{
  "n_layer": 9,
  "norm_place": "pre",
  "rope_base": 3890.0,
  "init_std_qkv": 0.0324,
  "lr_head": 0.00782
}
MLP neurons of a small language model. Each row is named by its layer, matrix (gate and up: input weights) and neuron, and shows model dimensions 64-159. Each number is 128 + 24 x the weight over its row's rms, rounded and kept within 0 to 255. Numbers have three digits each. A neuron's up and down rows have the sign that makes its largest values positive.
After each neuron's rows, "fires after" lists the tokens most often just before its 100 highest values on Wikipedia text that the model never trained on.

L5.gate247:152152123114138170129128118145143139129150117103158131104163145164135151149103111133117139130143152140149152145115128139114176149144135163104098170127154121128156113140080108090097158134083148139156119098161119172115127163140135102150106116096143124115128120126129114105118122194103193089
L5.up247:089133110114154189114103121133156114100131121121117127107151138106133159132134148149132106142143120145153156138135109142140158132130127147136096200146092089089147127111101088139078143118180124128155117093180115141128102148114099140166084115122127127121157109118142122085119093167126146107
fires after: ".", "===", "\n", ")."

L5.gate798:097123135140149146175072103150119177126147101123112209165110131136152130064123114121125110116135151128159126173090099140159131157094156141138086160150139143122156108139126119141113132142123176119138099134108110174125102145137131118142139120148139123131136110150079126125125114170116172154
L5.up798:157147120133112145140064093166162137108160086102126109153101163128191114002134163124083133144136136148127089172128135155134137112106143136102142152127133114146147116139122106121141132123162102130147114114161149193189105114121150152120133123107100131129151122125090161131100136112156091124
fires after: ".", " =", ").", ".\""

L6.gate14:147144160115104095163125086169128161125134106114141132151179163113111103153115133140091106125148122111177127160112133068153124110170140143047106105110084163151118125154104130133123152135090120141112134133133117110146113151090168130130155145159119103098127157124134131143142112174137153127
L6.up14:092073164127140127146131116135123127135156147133145120131114135100104120119099087150128139141099162140140138155154119140139117123166074150090145129093138106129134102102118106136177145114146118135131046125112114153124164136070133133113086122125183128105129146106117118126150165106106096089
fires after: "\n", " "

L6.gate783:101077086121141101110151135093125148123131122100124115144109110119122161100124126123166131087109111079115151128135137144081100114127152119125159093135144132149145166122085111131137123100131122096124115157084165119150079119167139141131132111200179120167126134153105120131136171088131110149
L6.up783:127099132101143106122142102122131132140125169139131125095101117069107138104154183150111137151168129109155129136147150114126148070120122132091154139145149081134094128130169106122139163105179155120099157145114119114070163147161114155183130115108148125107191111080140113149134128080091122127
fires after: "0", "4", "2", "1", " ", "9"

L5.gate400:151145162115124104146096140124085139116135134169141135198134129098137136091155121146128139118147104104158120102143109159109092160116142115147137118142123146126122120109144102137158122130101097122120132129112094116146103139115103147139113118115141139147115102165152155183121133144109116113
L5.up400:130133123141097124132123130173113148155112098172092137096166089129096091124115127134150109096063145132134122136138114164093103130132151126131118123159116089112114144122137126118129148120107156137142137112145128114191150123125130088099115098141105123126190140135154125128093099117153139156
fires after: "5", "0", " Ta", "a", "sa", "ta"

L5.gate292:142105120108146134112127139122111107157148181130171123146143138163164146143147112123112129140159139134145078152084139116126154134118127131173148125121123139084146123145088135127108132100105138165145119092144117145123153091104150156069163150123134126115138112162119114062143131143099161157
L5.up292:127098137137124146182106096118113102098106219106132109121115153137079150153106125103127100121119153126107110129122095121113140155121151111123088158157116121116154143165130121111123103116104143114099138080166125140127129129111152111118139122108146096135145130156134088105159148104082129132
fires after: " |", "|", "-", " a", " at", " the"

L6.gate419:111142127136120163138132122116101104106158091127131107136118094083113138133153124099152139121128104152172099131122090145159117133133170092107142129152124116121080156126111116104131146153090117092126089099088110127113134150121165124112149117128156134133128141133098117136152141173122125139
L6.up419:145120146099149138093107092165123135061140137096147187093130105108100119149152101170135116069111143143138134131130075165090124112128163132140111114128114127080122155142116092111130157125161093121091138117167119157128089116149167202149116144161105096152115097124123138134135181178146180130
fires after: "\n", "-", ".", " \"", " ("

L6.gate548:153084130123115082133111158118123086093148100130099096120161128147133114120117134108128142139120102120117140117111110111122176144121139116090104147119131113105106159125116080088160144119184097116101117142143104094129160114138115107109155121133107133160144134157144152157126126108099133159
L6.up548:125126122127149091147098132093138125160100160109135132083132132113171108099131114121117152082071148150121152119101139121090142093100081139133140145128117134083146144093162135121138119125147134140128100097145103136123138161135132102154110119147131125185116160105151106108112123113152123127
fires after: "9", "2", "0", "1", "5"

L6.gate622:136126114130104102124105147086090160138097090117091147160105104148155135119105110101123126118174161102162095128160109115109115140094170064151121120149186164128141168110128144106141140122125129076186128138095151107136129126119128140106134128109158142132114131106106118072070121101113130115
L6.up622:115186168146210109146138084168125124125132111093179142133127122129153117133139114141135146117175158104171119140126121154149139098134168126149146141104145126117136138161143159133175113127114120102125134164151149119120115120107143100117114172093077142137100135126157143125086101097097142150
fires after: " ", " (", " |", ",", "-", " the"

L5.gate83:140123112082067133137110116164131098129124139171118097153148098151093139123127182165169088134142139133151140144081145093117106096149111137133157105092183150125109101115144132160135118150130102114114073131128141153128140124105101118124138191125120079092126108143127141137127133148159116142
L5.up83:122140087119122160155111105117121137148118103137078109070143131109122124166120126172154138134110084122140185156133098191169155106107107141140105171126078090122127181176153118094126126104116118121132162151098124135118121142116150127155099107131106109166100089100139104139147156183100109132
fires after: " "

L6.gate769:140111117145113168119099153145127151168144113106130134113144168114160086089152117127133143129139114115131123096147135098068166129128163162142119149121127124116165146135150160135121131136116137116141167084102125128144077176121150096082120119116153133140116128080134134078138108191098111152
L6.up769:103146119152138198150125140143133144118110129109120119112116136096103137093110151162143109149112133121091194156123099139101114124153072107138078147098175133125110131125129172123166126116131095108173158106123129124118114144113093112093102148156091123100180113093127100132115082168113165137
fires after: " ", "1", " (", "-"

L6.gate798:122097118134151148133093104124066143127107159122130146118142157124111140134182111145109134127163115128121126122112146135096140056158127127119132094162134107098120093132137141096154184129119117100122119140090125130149149099200148131161121109133111153142134180140104137148146150109082161184
L6.up798:133099125147136152121103125109097084126137152107121115146155103109149093145115118092190091160087141158134123095125176151119142113100129122095149118141139148114100143139094119141127115120104129153135120101096109119083112138106112106105090108100116139088143121155148116126138096136120132161
fires after: ".", " In", "\n", ","

L5.gate860:109115129112130114105155128127126139076088172120150135099094155123134129136161090077096110108140147122163082114110165122090132076106126106168125120144144151137139154140129107119149136144155094120135150141162102140102146107151101121120128139188072146094099110154152124127127136132148141107
L5.up860:189133135095128110144113138143117131103117159131137105112100148101118152136136120122088114146158164132167076154138138082140136098098103111166136135150121111141103102140124144140075102175078108139116119105139082124165153138133161148132137188087119128136122131083130155165154134134113132151
fires after: "1", "2", "5", "8", "\n"

L5.gate322:148131130117184115142131075093114109140117122152118146131109139130117089151118145148156147086109106142143129111132114176112115134154131169068106144118092132129143168101126124137152139122112152146125116096122126129157122153150124135096108109106116161130112126143092106154105145116127139130
L5.up322:130076162109080144142140138117098103169160139102126091100118133108109122123110145167097139150178112118114113099118113112123152154145122135151128118127140151163145097100161148136167129151136090131128119124125162102123093111117169091136139145119123110152139124124193130156117119147170128141
fires after: " ", "–", "\n", "-", " ("

L6.gate463:153119151133123117082145146106130141110102115133178146114121145125113140107170151117131149160111116122145139129164149128091092135127089131118128101151092081141131120148111122090162155130136092101152121124143119142131136115114095131137134086150137110090156138170146105136127101174109095153
L6.up463:143140148104103113077067129109110118121128161130114137139128095135120102114127119134098138099114119128129107112093129125120131106136117084129117112131140120154138159151119092131122120142091118134136111124169088140145136121063135136111148110138122124113117095150090122138133102145117097133
fires after: "1", "2", "3", " World", " hold", "4"

L6.gate745:122099150134137165122158138171152107133142117082130095134155143129155111126142074156141128131120105175110115139096114130128108112119134133147107112130148152094144154123108129090175191111152147130091123139101122172095136104147109131139115102140147161156116120110155122144123136110091095118
L6.up745:114169143095120136162151145168127140106127156119136124125148145165105112110142153165115167081147126137143084104116116113118134131075125121103093181139156068123147113124166105135105132112113127079119134122117129128119124142128099114167161150161128054166117157166166107146115100120161160191
fires after: " the", ",", " ", " (", " The", " in"

L6.gate221:152147143112147134165155092178123143079155152117149151141139143140130148158134143155168143138101114170148129113114131131152087171116152124091157124090107121136129144076153171100076120125100132110125128114112157156147094104131091183104119120140168134130142099120131111090153166104103138128
L6.up221:106166105136144144160130138114211121097117097129146128157091191098095157104123125132115127114093147067131130142120103113121112100143144144110107131128201132131142127092102139169139110155091136124135134113130130126141095125147129152113143130146101149104102131187110134152110135167094099134
fires after: "3", ".", "1", "4", "9", "2"

L5.gate389:125152160125107164127119123075154080145116084108195143133160116167109147112146069150106123092104130133092104114115151112121130163146145142133156164111110119109100124120119133183089111147103138157087116136121161126112174100143131108111125131125152171096185161135103116112113153158086133116
L5.up389:138170140128135118152120089151094165144137150116138131120089135091146085123092137139143148132099154120133148129087098120114145145148156113141174112159101137137145105125125147086128102103117091103144155117137145158160109156141102099134143133150086126154144108132143105137108135111153089171
fires after: " |", " ", " [", "4"

L6.gate572:093103131126097136167117114143145146119194083124147101082150147093142131134158124163148152145140065135125158160124128070133102116138133137104133164153105134118146147127092167112120117123121073122150097117145108122098093152141134154101112080135176113102108105129139153114140129135140151154
L6.up572:161148121144138081132102154117170130114173107095155100112154125143147149129140120162100096122161158119151119135152176139164121121125114116139130146121107133142083099118178131127134106123090121168143122107160078097159154105126134176151127161093106126124119179107154148107153110150110115122
fires after: ")", "5", "9", "8", "4"

L6.gate223:075120120127097108105172116086141170133132152122160144167094170114113069116140127121129110141146125129134181113134111178135087098127143113086187134115137092111136144138132126151143175156114126145119108110155107142157111122155139119077143138105127072114155121143109116127158143132098140176
L6.up223:114108132127173091132163116106122138077171117120096164107081122112142113104109070098116119133086151101152172106122164147108157119164156126130137170115123136163138108111114115155155158127102074135124146125137104145111144138102173135151104100177103134112113117136109125109124149132122125131
fires after: "0", "1", " (", "2", " ", "5"

L5.gate638:107113108072115116123097106131104103200145138171095107146098150115136150127106135133115150161077087168166152112095132126154130131114153092142131143163145094130138142129138094135114117107134137153109109108135126133140147124129113161134176122095132178143135146155142164115125138130149108128
L5.up638:120130124082095135143109147188097141162118138157053120134145131077135130136103160124147182112126113146163136113139125132168125135142140140130110142121156153132084182144136117108123107140111138135123131099128143139141136115124136121147140133155129138112138142118143160128096136129101116110
fires after: "\n", "==", "2", " ==", " and"

L6.gate887:141091131119130118165146156142165119155154108085121130167082171150141086126154123121075130110163093121138121111095145109141124144119120163129157122172106162134138164110137127127135112161144125137100163137113153175163139138121121153135134104116139126103173154141141118119132109203135157101
L6.up887:152120121104126148119130144185139128141132112115112139118129164122102119164131127090117161134127140157141116165116155097137126133119106141132188099135138157147137104143080114111138156129113116164148159142139123123101160132107161102115118148151153131123151113112063114125110098115100101100
fires after: "4", "3", "5", "6", "2"

L6.gate26:173171143129100113134112115172147133094111122116118127098126114130145124141165106131139122121125095175166137136126126088121093133094155149109147111140117108121095147111082132106115137116098084136161139114097137131102123163096112141137131115104122125147084141112103135144126133086133109097
L6.up26:119149136119104119122123126085091118092123114131114106154163137111129153141167157165144086104051121145108140080112156129108164135123110101120118089091148144119183119151115131104130156130112127135133088129099152057132114129134057176163139119127125096115130129129085116099138108140145104108
fires after: "1", "2", "0", "5", "7", "4"

L6.gate877:122120132145127101135140125125120115125126122131124185108125105121124155101117120150136122153114111140112125130124131086115100130095087136131146091114108097133148113099129119079145136089089119154130135123126103122159132173169130169104092128145143118132126161133143196130151158127150125161
L6.up877:124133141105163125122111099126146098124154130103155115107080138107130114150124065140130103157122129122107118129123151100117178209127112112160120145119126152144135111121111130111118156131065150155179086110152186103134158165138137118115121160147159137114158176139125115113143138187150121119
fires after: " |", "---|---|---|---|", "|---|---|---|"

L5.gate820:098071110142127126093128115107118138156137137121119118110098117136155077155153179123128124146143079110133139109135126118148128160119186106102153137111135155093122103117118114184167095141155141125147123097127127103127125131141123129126101115104140123118069118129135120140169160137094112166
L5.up820:136167147124133131089119114095120135132133134151103145119146160108139115110111107119143082125079132138081099115138118117085145150140120118138154108119157099163184099096129120138084112113163072128112105117150133144144140100122146119119111120153053126126128146139105152157133129129142125139
fires after: " ", " |", "1", " of"

L6.gate50:104120083114131108097128138125130125138104101133111156156081097164081128129107091114124084144114121145136125147131138148110134111143103144123109132148104121134071119105125115143115112105058092071108126096113134154114131112094123142146160135100130110115139140123119141186101138093139126093
L6.up50:116147103120136128111116142133128128121151126088145103107142109104154123115114122128135118121071119135143135133149160068128127119120074105120148133147113128169176125106105124133150175151164143129104135128149107128148100114107127151146128096123118159186138092106092139118112117166128116135
fires after: "\n", "er", "2", "0"

L5.gate513:088105183139134132133076176139146108137141142143128095138120169095108132155135116134133100127138160098092116138107159107145154130097162120138092161142134148147094136143113110119148100099112111142128108098095125102136163134096112117064113102146181100146137125125150150106116142144082115142
L5.up513:128108107132137123126122098105137131124127119130080124134117138123121125078126129143138139061130154106120107096090138138096117170156116109111142088119111117117130105110157152159114149124139141102096135167189106160135119117160109124165159114097149139103130087134136094150122167153109132095
fires after: " |", ";", ":", " "

L6.gate0:152121092109101100078176088094109101079131162098140114124155099098111150163103117181155138110149140129107139153128099074119166099144128097094163156139116141143117081129112135095119156132164133098141133129138125110129129093094127125114116091116156140169097132145108116121150044095107140101
L6.up0:092117175141155171136131114138132165134142159108164108147131102147120132164125137152063151128134108152138120136078108152117169143106149161141127127088148151123100148146117110130128151091126083118122134109159122149140143088125106170139146104116128093178104139111074144092117140124161093122
fires after: " ", "D", " M", " in"

L5.gate688:128095128110088130160140102127121101092110126113138136141132115187121113127140106151126117144146086140110120187110133102142132113081151159128147106142110167080146118169140126131126130175182121129120098114142094139136156157130096146113156149154125078157118116164172164101137138137135153161
L5.up688:082149074123141083154177128107172179099108126142151142106090109130157121129097110087155155180199120113123092128139148130129117186133126109149120125135120102126083137088168138070141141134103121110121120126103133137126116149128140116129093103134081138134170136150127144155124126118104128128
fires after: ",", " "

L5.gate366:137167136141120141111118125192105139119138107081131091125146160147138097134172125096135109123175156121120112131148130136120158093153179136100131134148131108142122123139096144138111147102117118123087166158162093155129129123101174120134137155122130138143130134105126119153140100129164129125
L5.up366:128135142142111117123091116165135163107140140115111161127109113160198121149131095168165099118125108170169137161167157133116112091147165127106132143108128114129083145121103094162161133137137108164083114149138092182143152105147154151135133139170155141110134163110129129142128143149147122136
fires after: "\n", ".", " ", "-", " ("

L6.gate502:116081123119112171122092120095110087113131125135102150133174162120105153148110163151137076105108154098090099134124103170109123124136108125122149102125142145121148169111155164148148130092118103145151090074113112173127117115111117142131138124145183120109159102093154139111150138150092135090
L6.up502:167104112082100147118101111107086131119113158112142105097139106094116135083092087137111129157124152132120140117149142108149120135144167096104165099143157167113116106124133126147122111100138118165121166145144132153162120088084105112106093123100143159123137090137125106139124133131136148100
fires after: " ", "–", " consist", "s"

L6.gate744:087131161113150101132123122154156164108137119106132101130086140085148092116119139156092138133169120091125131118166127137112114127124110144074161122134126135120135118115106149112107098143149095135120125140118121123135093117111129141142112181089135106105092091134139151070127130149137108083
L6.up744:109143131155123080164157129121112161125121141106135147162090139098128191126130104117121154113146129176098136134120134129094109134126126132116127135110143162116181114112133163140159156158177143129118139082126071142114147126155124117151131074180114119129115126150142117102098132095145117157
fires after: " ", " (", "°", "–"

L6.gate737:100127125163118077107100119130132105126146138131129122152153109130133175132098121145098130122116127118124081097146117127160122112062124144113137097173145116159106116115159118159083161142123162143107159131108128117104125118115158114115098148113126113104167164133099111126129132175122091131
L6.up737:132150119113092171125158121091125106138088120134168137113127158128122088162145103113112106095149105104116121120133098124167162148107145127121074116118154107152155088150148106139136143114128103116142126127147098160117072163115133128093173116111080171147165127150118077130123139105151179144
fires after: " |", "\n"

L5.gate196:132110151141172132151093166136110121122120160135124132132164143148145115125110099122140147148120116101129159168105093096117121076124161141140130096161129093134116145115173167100142176125181136166118139138108130140105146173137122140130116097120171129127111129118127176132121135120081131075
L5.up196:124109144124121119145136120133064105112096130106124117116144132137123102143154131144165141080159151139167133106148120120119120098155114123141139110170130125152138173128132140100115161134126136109123127159141129118129133119132136116171108138135129137095148106081149126176092139115139151127
fires after: " =", "."

L5.gate14:138131077116127093092074121106127157152101176138159163111127129127123130117157069115107186107101133124125115117151121121096116131146124133120101151135101140138126118139128096104112118109150123179084136120138121100119141130143110144114125127140137108111086161155139128118156092159150105149
L5.up14:141132163120124133119116127084161114149111135090121115114130179128132111093130126094120123100114111122070102131118100108152145088156120106145146138100089134150118117097136153124113106112132106142140091121100088102140124073116131101114131102138144117104094133144110103092080117131149143143
fires after: " ", " he", "–"

L6.gate481:170148138130134143094130150147127137091141140109191090114125169130102094160168126137133178128149105105124135158141111137123153135151148137139141127106088153135097140145139148103157166058129132131136108106146087121100106142158131120140119111094119167148119154157156065123125117153150124129
L6.up481:112101129172133101098115127163094089097116122109100142081146134119133148112118106106129135159081119120165131139120144118119089099185117083112098139070131101118148163128159124122136090131127113120097129089126119146152140087132125141113169125095115128158158101159138139135119152164140155149
fires after: ",", "0", "1"

L6.gate79:144085149125163114134155096116104148141144140169128146131130161144108147168115140151142083057083139091137107133103136123156179128110117139113198136130124112126147114123146109135146138132134113178119115133137114108146130103142129194086120125115120169093177121123112114132166157143111123159
L6.up79:139184136142111150129092108147118145074113128140137100142162174141080183113158120152126129129119129110146106127151132132161163141144103127104144156132106134109156192144139126135084101121115142101134148128128144150115155191160111157093161143146116125098126133161141142096151133135117147095
fires after: " |", "|", " votes", "\n", " ", " formal"

L6.gate305:109090109146111137117152143121137126082125113115165146157109109088120113136107087087101117117123149124124120093108117125154116170116114121082113121131088122095121114144132113120156111135075119105096122100117135081159142106152124127133115145148135134142142151132107135155099110092132112097
L6.up305:161166121152139115125098136155177094168152143147064119152119124093140113136126118118145125139160100130162094101134151154156133115132074095137142137148126128136127163159124145154135144108129157122084122164094161092126128142107137159124116133097157142104145129162110160117109140149160133139
fires after: "2", "0", "1", "4", "5"

L6.gate327:138133155123128133128144155128144143132140108112127123136111117108107096167114143166115098135137177114116100105131143088123105123171162087131080141119144110122134137170128134124153117096169097091136119149108118113096116120112092122110148121156122118131116156122146132070111124049121090123
L6.up327:108115139124148124152111103116111160100120115143127127172194100102140141140112148145154113123105119140122120138139130121165150102104132115132105113126127152120179162146169162123133123099150125102114152138141145143125116095118123104158112150121138165160125106141109114130156163125118109131
fires after: " ", "-", "\n", "–"

L5.gate914:088125127140138109095171121082144134087120123088093159172115119138155137140115161196112125143139083133128112134121137125125099189110121135150210111141143129134076153132103109134119128116103126123138146162131159121080142141139075159112110137120121095113126150074119134181130126153158108114
L5.up914:108120104108068114126117139144082190151088151149114132096115111138120109102094042125106134148143128121137158126132174117120120102130112125105144099152148117145114144180144114121110140121153111104120140125140106192137121121142170084118145146129147124136139107078163100124078109091115124123
fires after: "3", "2", "1", "4", "5"

L5.gate582:132138119085167095150127113118145103123160107065099137128163120099135105122143160089156131144114094113127124129131168118156133124115163119158110092138099118176098135165124107098099127137127101111102141127129130101153150120138107134108143134164087118115103094129133172149125164166116085129
L5.up582:126140164134170097149164103148122154095146154081091167113140110125101130095129094105137164131142116096133142165180138119135148111123156163128126116130085113114092144127125111126122150086133132123128141123127141134119113106151136111122139095124106185090134158137128136156120130121138146134
fires after: "-", "ed", " Preced", " at", " (", "|"

L5.gate437:103116186151122111181123140114144181086129138114107124133111134178124137136105089162082132110090158118122097122143147125119149152083135164139147127134113131160093158141113078129112108132143180121129172130113100089123124100194135128090090142123164137153112143152092123136100136134080136127
L5.up437:074115160108091128120103129169149145113099149069145109120170128132167105087164165130130113105127150107113139142152131122120136155109154164109114141180140165158147127140112125118109128133122191120145093080115133110157152120162145120107149105129138166108114146133093156123080103113119124116
fires after: "\n", ".", " p", " No", " at", "6"

L6.gate190:157169126140145132142116110134104126157056134083117115118127129072085167157134107145096105156104128116131135127123187142097137138128128132095085148070123122125153130116137133084101157138126105135129133110138118137129136153132149111121140138160116147157076126089152144098115148131162145166
L6.up190:096156117128152105136122104154119177127097146120124160105140095115158136125150112132140157113132117127159170096129141131136129122101143158089169069144081116161117185100134145122097125122122126160131113097168124168143128132126172145131115147102131113087108163126134132122115139136147092114
fires after: " ", "9", " in", " \""

L5.gate434:173129131097109168132109124120122119142110127142120113094089157098095117127146124133107078107117113126117125158129095179138129125125097115170130107090145135127117104130125102092147110170108119144137096141134161111126141084102142128164110120084159109153142111127164134154089145139130125159
L5.up434:140144145118084144126102180168117134126120130141106110103122139145136112132110116140115137161139162156121133144116099134155124107116119111097153158123133109141080140145121144107108126132178112152113140118130143170100081108145100165113093111147124114147160126119176132113096137127118118168
fires after: "0", "9", "2", "A", "5"

L5.gate251:117117096119140141069158098141157118094155120112154135199117149104120129113170157133128116191135102124105100132135147171140103135106109165135142182121152098114094090168122136154139157092111156141168152134199090116164157134157101163089171119116124106114142115118181127094165070115111152115
L5.up251:119137134114157152140133117118103149143137141135110118103124104161131132135102118156174140117113162107158116091177119080095053132165147112132094101154143161137148124147160127095120135095133112113114124132063146136163162142136116107145096145098107135155143114119102139159099142162148123140
fires after: "0", "2", "3", "8", "9", "5"

L6.gate734:144103142130126130117128110109172126146113057143168165133125141103116130115114113129129110166111144150112144151148169175129089138130168157097148142132079146128120149138123106116086103104036149121132101145150107146130133115145161198142142180142140127151172181110122168146155112156159111139
L6.up734:067146142103146199145105095111092097152090143132095151148083086076180153122129116099169103110157131099163107113129157110139138143114126112108126130165088108109125140194100109121170130153131106143113131127114146117171123137109137158116144138128129137115143129132136139122153170142150134108
fires after: " ", "s", " \"", " to"

L6.gate388:125124124121087095115129083153082137089128100065086127101128148096114138141133142137122094185164115087108155122111180116131121123128148121127123151125114150095137159156148144075145114125118120145121077121099160122148106093121105127112134084149122096158157102110121142133124125094145154152
L6.up388:115137137153115130194153149114151129114103143091150135154146117164124156170107056152131129099166121083123129156128141135197133186136104146096166139130160133168103099136136136126137148152104127116099132166139116142121126107114138143101112160105121162127120126106172137119174119112123183105
fires after: " ", "6", "8", "0", "5", "7"

L6.gate341:122099160093115077119095159125127103104147080106090125150114161135133137133145202138097151122121120144151138092124115127163121090146139106116105092132142141140145119090164122159152086168154130167083135133120126137151092135164158128115127121082144086113143116131132125115110104166148116166
L6.up341:141126124136112109115120067088146165129169089133131142144116129085125145120111121132145107119151148098073138127141170096122088064077103138108099129106148156114115126108118158152137115147185117127147125130123108076117091143141113110096125138148085075113112126115120150115135105127145114137
fires after: "9", "0", " ", "1", "8"

L5.gate636:146109190137117129127125167171168150156132118157070147119127103097135128106157120139135138126144129100123108125152123145100136125164113138105188163123118122121138147118139154149152117116156162141152116111130098138143141147143120112086134129143179112102094108117093087145096118197114129119
L5.up636:176090121140121143148131145125134148137132107125116124166125101110119148074142168102134108128191111100128140114121097126089163077149116135134147140129142095170138133162126132097112114146099144087163125106138112093166138156122120109092164123150157139123112120139154124144091115172124128102
fires after: " ", "1", "2", ".", "0"

L6.gate258:136127101093123121092096106114123105114162126126134113049162129098111103124101133076061125136128105097133146127102114119116151115076154121118184160113099136148132107146123122074131107112121093149122106142118078144124145147128124092129081102130118117095135074135147130117099158126106091142
L6.up258:113165154156112133094140156099130117108151133116137174133108091108127132123126130137129112137107143164102082119069137136145123128141118123158148119116049109126126189140138062109122089122139107122140116100138138148163117090162083133109149099149107083155106145150116112122157121103139075172
fires after: " |", " ", "---|---|---|---|", "5", "7", "0"

L6.gate157:126097128139104089132102150124159135099136145152193187138114137115149135123156115103090142113132114088163132133135100115135092131137131163091127139135117163129091138148172161144109168137139120153133148119137128124128155160111122077094139135119111156111139128139138115129161119113140156146
L6.up157:123121133144153178109121124144104129117146150167154161105124157117166107165155108173084150150127149115147153151106127179076130135155137146126136172171135179158125101143122167134161124157145079151112142119163098157137143135112182129135117121115135126123140122113123092142154143146111152106
fires after: ",", " August", " September", " January", " July"

L6.gate659:147143147145145127110091100127136128105185157110107130100136198162095122173135136140092162134125147170113099125131118096148136104163154149114087118116119115138135144176137136128082099108116161118111188188182144121118152128122115135130097141135165122122121112133182139135113085122145162145
L6.up659:115139108113113154088145124086092116097191155141085139087109159120116102097094152111122151098113089133138107129109143147147117129112096184154120102103153148135119145116130111148129121151146125141150096114149169151087117136131126106102104104128149141168159115124137158079126106128064100124
fires after: " |", "|", " "

L6.gate859:103152104141135116140163147121144140146150133170160158109119136156115092117150146101107157109151047118176134102116128145098110124216138167140092132153126138115136103116097123117160121135148149123110117107135095145136119156117152111145144093133165120146158067138133154085138085079151168146
L6.up859:137177117127108150130142142166180185129084124134112150139129111136099143206137150106133092140147142086113105125151125095134122110150099124161114144099097094128107131155152128129146160150140127135129109127156067130143081150151135108161107132129114111125148112093139142127090140152105084157
fires after: " ", " ("

L5.gate586:120102114108111086134098127117109110114140083107103100058127109142165107093109144160128098099056121121118130160148138106126142167128115120110133165105173122147138150150132125139116124072131097122089084127145123147159132109140156138111114117126143177151123137147136165117133117144115105146
L5.up586:098134138132128136125116111086122119105125142130143099122107147093169129108122161120121093126163100165173107153138124103087101129142129115098106118135115120113159124105117083146114154141106129144146123144114116137157137151088118180144127117141099148121123127116141131136116130119164081147
fires after: "===", "==", " ===", "\n", " ==", "W"

L5.gate618:147107116136113106122137121128127128116139126147154114111114163137077136117123109167094118113120123123136120126140139077108160118147120101151138098096104108107114082137135119124159149169151130161086154140103136106113159123145100125148152127164153162111109158126114134129119131136115136134
L5.up618:111113124148103111158153105076128189080153155197128131105148133146127147092126113141116120125120100113167121116144132095140120090121108162129084129154172117090121132162149138112138131114159136138139137149113125121118134133096151156135136074147149107119148119141114123137158107161130162108
fires after: ".", "\n", ".\""

L5.gate927:119108140127124115103153114135129110147129103127132130145154131095165073101102151131138142111144117107096116143097126133104112123107137181128145117144141124112144167165083061083134091091119139140084176076107114062120106175124151085132121103108173098086079128107118104135143134139150090144
L5.up927:121119111119151137150153152071141159113139163129130141115142109124145137064132109081131132125139107182082120100124128135117124095144063114111130141153146077086121084155115149133111132153179100108114128123115126129130121140096076128138156145160149133108109102153112164144130118146143154141
fires after: "1", " ", "8"

L6.gate822:107097167094114149104128170203135143101106175087149148120128147170135100125104092141126140149144105146135131140149119146111121174096147135115093115117140159128118122098145117133127102142120092161127117154134153122132165105124118115148113152129134143132103121136123131109114140142179129129
L6.up822:121136105139099097171136171110117154137127119186094082115130138158178104091170085078144156112101131109098135105081155139149140113082089170158118146148098106067106116129123122144162141109120116150095151113168087113157093085140132126139134188133111102132103113115146110116162168122111115098
fires after: "1", "8", "9", "0", "2", "3"